python train.py --vocab_size=8192 --norm_eps=1e-05 --qk_norm=false --beta1=0.93 --decay_shape="exp" --doc_mask=false --dataset="wikipedia_en"
MLP neurons of a small language model. Each row is named by its layer, matrix (gate and up: input weights) and neuron, and shows model dimensions 48-111. Each number is 128 + 32 x the weight over its row's rms, rounded and kept within 0 to 255. A neuron's up and down rows have the sign that makes its largest values positive.
Before each neuron's rows, "fires after" lists the tokens most often just before its 100 highest values on Wikipedia text that the model never trained on.

fires after: " |", "\n"
L2.gate434 [137  71  86 124 143 125 118 176 130 124 116 143  66 136  85 201 114 128  92 101 144  90 135 135 101 153 168 108 167 146 140 103  85 146  91  80 155 119 153  90 109 126 173 164 156 141 136  98 137 117 109 148 125 130 143 188 185 155  89 108 131 135  83 138]
L2.up434 [100  83 170 106  86 162  85 106 125 133 129 157 108 100  75 164 117 128 130 131 164 103 141 137  89 141 162 144 118 151 111 111  98  68 146 137 100 102 149 132 158 127 129 160 187 123  73  98 182 120 158  44 130 146 120 157 100 175 112  32 157 113 142 204]

fires after: " |", "\n"
L2.gate74 [116 148 119 110 125 108 158 101  89 164 152 116 124 169 114 208  97 139 150 174 160 108 134 179 124 133 103 117  84 134 166 122 121 122  90 141 155 179  89 120  87 143 160 130 139 183 189 147 163 150 124 180  66 161 132 155 123 117 111  87 133  88 108 120]
L2.up74 [ 93 166 170 149  74 158 134 106 120 112 128  71 123 132 142  95  74 126  93 130 149 160 126 123  99 170 115 144 134  93 152  94 140  65 119 134  99 196  85  90 149 148 131 118 141 133  80 134 170 133 159  68 115 123 111 162  46 183 126  95 125 139 161 169]

fires after: " Ch", " P", "Ch", " ch", "ch", " p"
L7.gate63 [160 127  72 106 112 128 179 141  83 149 183 120 161  88 121 111 112 124 145 101 144  27  87 133 131 112 155 141 168 173 141 156 171 106 125  60 135 134 142 167 141 153  84 148 120 113 162  51  94 140 169 125 177 105 161 147  68 171 131 189 120 104 152 144]
L7.up63 [134 159  98 134 119 134  59 120  77  99 116  58 120 119 115 109 175 101 193 172 111 119  67 132 169 176 206 115 157  90  85 174  70 110 136 152 150  65 100 144 110 119 144 172 142 136 146  86  87 184 110  67 140 122 176 147  98 103 123 167 136 106 165  89]

fires after: " the", " a", " ", " |", " in", ":"
L12.gate134 [123 155 118 135 131 136 158  96 198 129 134  67 154 207 150 126 164 114 185 114 184 108 154 174 181 116 163 147 157 136 143  98  82 171 142 111 117 196 154 139 141  93 163 111 127  64 125 124 106 125 121  97 189  74 131 215 147 112  80 161 151 129 123 134]
L12.up134 [113 129 107 149 128 161 137 140  78  96 168  89 124 113 133 147 164 139 168  82 127 115 105 127  84 128 140  93 143 176 139 189 121 101 148 125 125 172 168  99 177 136 111 140  67 133 153 142  87 188 192 189 108 119 100 104  78 134 172 169 153  86 136 106]

fires after: ",", "-", " United", " a", " •"
L7.gate116 [176 112 165 163  86 138 103 157  89 172 143 128 196 146 168 108 135  60 105 139 128  91 114 126 152  94 192  99 132 116 176 117  56 108 105  59 134  59 170 118  78 148 150 131 124 109 137 128  67 135 164 161 132 135 105 126 104 132 157  29 151  49 110 214]
L7.up116 [157  91 149 172  97 149 157 135 154 118 119  74 142 178 102 125 181 112 111  81 160 134 119 167 129 122  78 103  94  65 136 172  96 108 111 172 152 103 128 155 122 147 123 137 106 122 119 135 144 178 160  80 192 175  92 117 154 129 155 158 106 135 186  67]

fires after: " Ch", " X", " p", " ch"
L8.gate286 [155 176 133  56 182  63 122 128 113 172 107  89 158 103 189 149 110  98 111 155 156 158  88  80 107 109 124 156 126 139  93 162 117 115 134 127 116 173 138 174 128 112 139 134 122 163 116 127  72 140 115 157 182 176 119 134 130 155 162 209 178 121 167 124]
L8.up286 [137 206 167 117 161 122 165  96  89  99  71 121  96 108 134 183 155 128 130 135 118 156  81 115 138 131 178 131 200  94 147  66 150  72 119 118 110 141 128 177  91  98 181  94 105 129 123  92 110 154 129 124 186  84 103 109 169 105 128 118 145  95 107 119]

fires after: " m", " p", " N", " M", " L", " km"
L7.gate186 [129 183 130 138 118  98 170 138  95 150 101  50 170  82 159 124 163 167 121 111 195 134 167 157 123 137 133 115 118 103 114 107 125  62 153 116 128  99 155 117 136 135 107 166 143 173 134 158 122 129  94 125 140 125 132  94  92 115 132 105 122 145  87 148]
L7.up186 [ 95 137 116 137 141 127 110 153 116 168  80 144 181 185 142 139 173 147 103 172 177 118 106 129  95  76  73 148 154 132 108  70 127  78 113 154 128 119  93 103 141 124 160 113 155 125 110  99 163 150 123 145 151 153  95 149 160 117 152 134 125 165 101 104]

fires after: ",", " of", " in", ":"
L8.gate27 [132 198 135 102 116 143 166 166  95 132 102 112 127 117 112 105 149 175 165  68 162 136 108 121  93  91  80  89 102 112 134 107 175 136 163 111 142 167 119 115 138 143 120 110  83 157 112 123 150 115 166  96 115 108 149 146 116 117 100 124 123 141 114 145]
L8.up27 [ 60 185 192 108  45 174 123 129 138 165  99  83  99 134 171 149 145 134 136 171 151 111 115  61 146 101 116 148 137  76 137 165 133  97 129 169 159 126 137 130 107 116  97 120 120  77 131  88 107 137 138 101 159 165 152 146 148 154 137 163 123 120 139 127]

fires after: " a", " an", "-", " his", " the"
L8.gate274 [ 87 143 104 116  97 143 124 140 159 145 169  89 113 178 103 123 150 116 162 232 126  96 127 166  98 189 131 104 134 132 161  96 131 178 144 178 112 147 146 188 155 106 150 170 172 130 136 119 106  76 131  59 141 152 118 158 113 145 100  86 176 112 113 123]
L8.up274 [ 99 109 147 146 126 155 132  95 133  77 119 118 144 139 118 117 203 128  97 136 184  88 126  79 120 204 126 160 127 144 143 148 122 158 145  98  80 124 127 128 134 100 193 159 129 135 115 136 158 210 124  97 136 128 114 119 130 125 108 171 176  89 140 155]

fires after: "\n", " the"
L6.gate149 [111 198 151  83  56 167 179 159 163 200 123  67 125 133 147 144  85 137 164  96 113 103 121 124 115 142 155 179 112 171 114 122 146 115 167 122 167 112 111 129 117 117 158 139 158 171 162 176 131 101 155 112 157 153 153 214 131 111 119 114  54 155  95 133]
L6.up149 [150 168 138  47  76 124 137 148 108 191 115 131 135 145 125 173 115 162 217 124  78  94  94 123 191 176 124 135 130 150 106 107 192  97 109 157 127 128  76 136  71  51 163 168 147  92 202 122 199  65 167 148  98 172 164 134 103 120 115 166 156 150 167  96]

fires after: " in", " did", " In", " does", "n"
L6.gate444 [ 94 144 184 197 161 214 142 131 105 155 215 107 187 102 113  96 124 158 195 115 125 195  58  90 135  88  62  86  87 191 164 161 115 155 104  90 105 116 148 130 112  69  49 118 126 132 103 124 103 132 111 138  93 119 140 128 112 136  98 161 144 162 174 108]
L6.up444 [150 141 186 109 141 145 133 108 161 169 148 114 108 193  97 105 107 155 128 111 173 152 146 149  76 137 108 135 138 186 159  95 125 180 106  72 179 107 108 186 114 127  82  93 184 149 157 120 117 117 185 139 145 119  75 152 145 188 148  77 188 191 120 119]

fires after: " the", " The", ","
L6.gate271 [163 175 100 119  90 130 164 102 146 112  67  67 181 161 154 134 101 165 134 114 142  97 105 131 140  31  91 125 100 121 111 120  92 173  97 101 102 142 123 150  80 158 164 128 166  90 198 163 169  94 117 194 118 113 138 203  83  90 133 227 112 162  94 167]
L6.up271 [131 138 110 160  71 115 182 120 128 110  33  86 148 136  93 106  74 133 170  76 151 135 132 132 166  99 110 133 151 128 131 146 125 158 107 108 124  95 110 110  78 144 154  95 122  94 155 165 147 102  98 183 135 137 130 169  66 120  98 185 211 153 110 118]

fires after: " Sh", " 1", " 2", " /", " 4", " 6"
L12.gate145 [ 97 153 144  97 142 128  81 136 146 106 102  85 171 112 101 113 134 134 145 122  95 111 141 174  57 185 136 160 118 182 143 119 158 121 148 131 136  81 149 109 142 105 110 120 118 158 103  85 153 102 142 160  96  80 122 121 145 125 143 208 166 139 170 121]
L12.up145 [163 122 157 120 157  71  83  90 159 118 127 135 166 146 128 163 118 143 131 105 159 142 161 156 145 112 118 102 140  86  99  67 121  72 157 142 187 116 107  67  39 119 144 130  97 148 149 120 187  55 120 145 132  90 124 128 140 122  65 132 149 162 138 127]

fires after: " T", " t", " F", " pro", "F", " C"
L9.gate84 [ 96 175 141  80 111 135 131 166 139 115  96  86 165 126 125 135 135 140 111 140  87 133  65 196 125 130 120 151 149 112  91 137 123 100  62 115 152 118  93 113 131 107 135 163  89 153 111 134 162 134  67 149  93 128 134 236 166 140 109 115  87 153  95 119]
L9.up84 [ 88 107  92 118 137  96 108 139 123 133 150 150 102 133 158 120 138 185 114 158 136 123 159  92  99  94 180 123 104 132 141 149 158 136 143 223 159 110  78 172 115 146 114  97 119  81 126  95 100  90  95  88 103  98  75 151 123  75  92 140  69 144 144  82]

fires after: "-", " Preceded", " •", "–", " Succeeded"
L10.gate225 [121 140 120 203 160 161  98  84 162 143 151 137 171 156 105 142  74 148 110 137 131 219 158 105 106 116 160 150 125 159 160 130 109 175 139  71 160 163 103  78 138  90 166 122 164 115 143  79 137 126 168 116 153 111 126  80 149 168 134 183 139  92 165 179]
L10.up225 [139 143 121 164 152 155 133 119 110 110 121 117 193 152 130 132 103 102 112 187 145 125 167 121 129 126 114  96 138 143 144 139 153 136 120 163 150 131 211 191  93 134 161 169 161 122 121 125 118 164 155 144  92  75 134  56 149 115 206 122  97 117 117 123]

fires after: " on", "On", " On", "born"
L12.gate390 [128  97  97 158 143 102 168 130 175 117  94  66 140 159 163 148 107 113 117 136 164 186  85 176  93 134 155 155 155 106  98  93 140 183 135 153 211 141 167 108  95 162 155  70 127 172  98 138 136 132 136 163 122 137 100 106  80 142 179  77 145  96 194 152]
L12.up390 [201  73 128 168  82 141 138  84 149 105 132  73 148 149 117  72 135  90 178 127 159 159 173 134 107 120 171 118 169 164  95 108  93 159 101 137 124 145 107 155 130 148 154 156 100  95  73 100 145 140 166  42 127 104 162 148 124 122 164  95 147 191 131 120]

fires after: "-", " •", " Succeeded", "ributed", " Preceded"
L12.gate84 [152 159 158 173 170  86 133 122 103 150 160 159 138 148  74  98 141 157  51 129  83 155 164 122 135 119 119 141 123 112  76 156 137 135 129 126 143  68 132 166 167 167 141 147 157 141 144 107 168  94 147 115  78 131  70 107 100 194 153  83 103 158 116 134]
L12.up84 [148 111 209 162 148 191 112 188  93 167 106 168 147 168 193 125 116 125 162 147 109 140  76  97 121  77 122 140 141 112 171 102 166 126 169  89 137 157 144 171 105 110 182 199 155 186 163 123 145 136  67 142 107 147 118 131 126 106 160 169  99  58 111 119]

fires after: " to", " and", " he", " had", " not"
L8.gate51 [131 125 142 162 109 157 112 111 190 153  70 147 103 142  89 145 112 123 184  66 215  89 141 115  95 148  86 123 204 152 143  81 131 143  81 114  65 157 160 120 177 120 140 125 166 128  52  87 122  63 157 105 173 104 130 119 132 111 119  77  76 148 131 162]
L8.up51 [182 150 140  90 139 139  99 166 117 142 148 127 105 140  53  94  96 148 110 149 144  68 135 129 184 107 130 112 108  98 115 170 165 119 115 140 118 194  88 121 129 133 152 144 113 135  92 176 113 145 137 143 105 118 183 137 108 160 147 101  66 132 108 122]

fires after: ",", " of", " in", " United", " North", " South"
L8.gate332 [ 92 138 166 104 107 111 145 134  83 126 115  95 170 172  88 127 164  97  88 191 102 127  98 115 128  88 119  82 109 146 156 120 100 108 110 125 161 140 108  83 113 102 156 136 144 107 169 123 126 146 127 154 121  59  99 145 123 149  92  97 158 145 119 129]
L8.up332 [122  88  96 134  80 193 164 123 135 122 148  34 138 144 138 109 169 135 144  95  93 162  81 186 132 125 100 158 167  72 192 178  74 137 104 171 172 131 147 164 103  66 114  88  97 128 219  59 113 126 119 127 145 156 164 128 135 114  73 141 123 140  69 164]

fires after: " L", " d", " N", "L", " n", " D"
L9.gate341 [174 130 114 128 130 128 171 129  57 141 157 135 120 175 132 135 149 165 175 145 155 116 136 228 147 165 200 130 148 176 188 110  41 178 120 123 148  66 127 135  98 125 125 114 136 130 168 163 149 153 185 131 126 124 124 152  76 155 141 123 125 110 140 120]
L9.up341 [127  96 132 141  95 123  33  96 142 210  32 121  95 112 151 105  75 128 150 119 141 127 144 134  60 111 102 126 157 127  83  80 169  73 147 129 124 103 132 145  91  89 164 138 121 111 118 101 163 148 121 100 102 177 135  99 128 119 159  77 162  90 133 121]

fires after: " T", " t", " K", "T", " s"
L10.gate281 [191 179 110 128 134 138 137 146 175 152  95 110 179 126 144  97 119 105 121 143 139 139 118 125 121 123  93 109 169  57 125 122 168 108 107 133 142 117 135  86 179  97  97  95  79 102 100 170 110 138  75 101 119 178 110 166 157 150  96 134 116  73 172 140]
L10.up281 [122  68 112  96 144  58  71 120 170  96 125 108 142 143 190 102 138  99  82 173 108 152 116 157 167  98 124  76 103  72 159  63 103 157 117 149 111  88 143  74 124 121 149  92 110 169 146 128 213  76  64  97 142  75 133 141 118 144 125 140 118 104 143  48]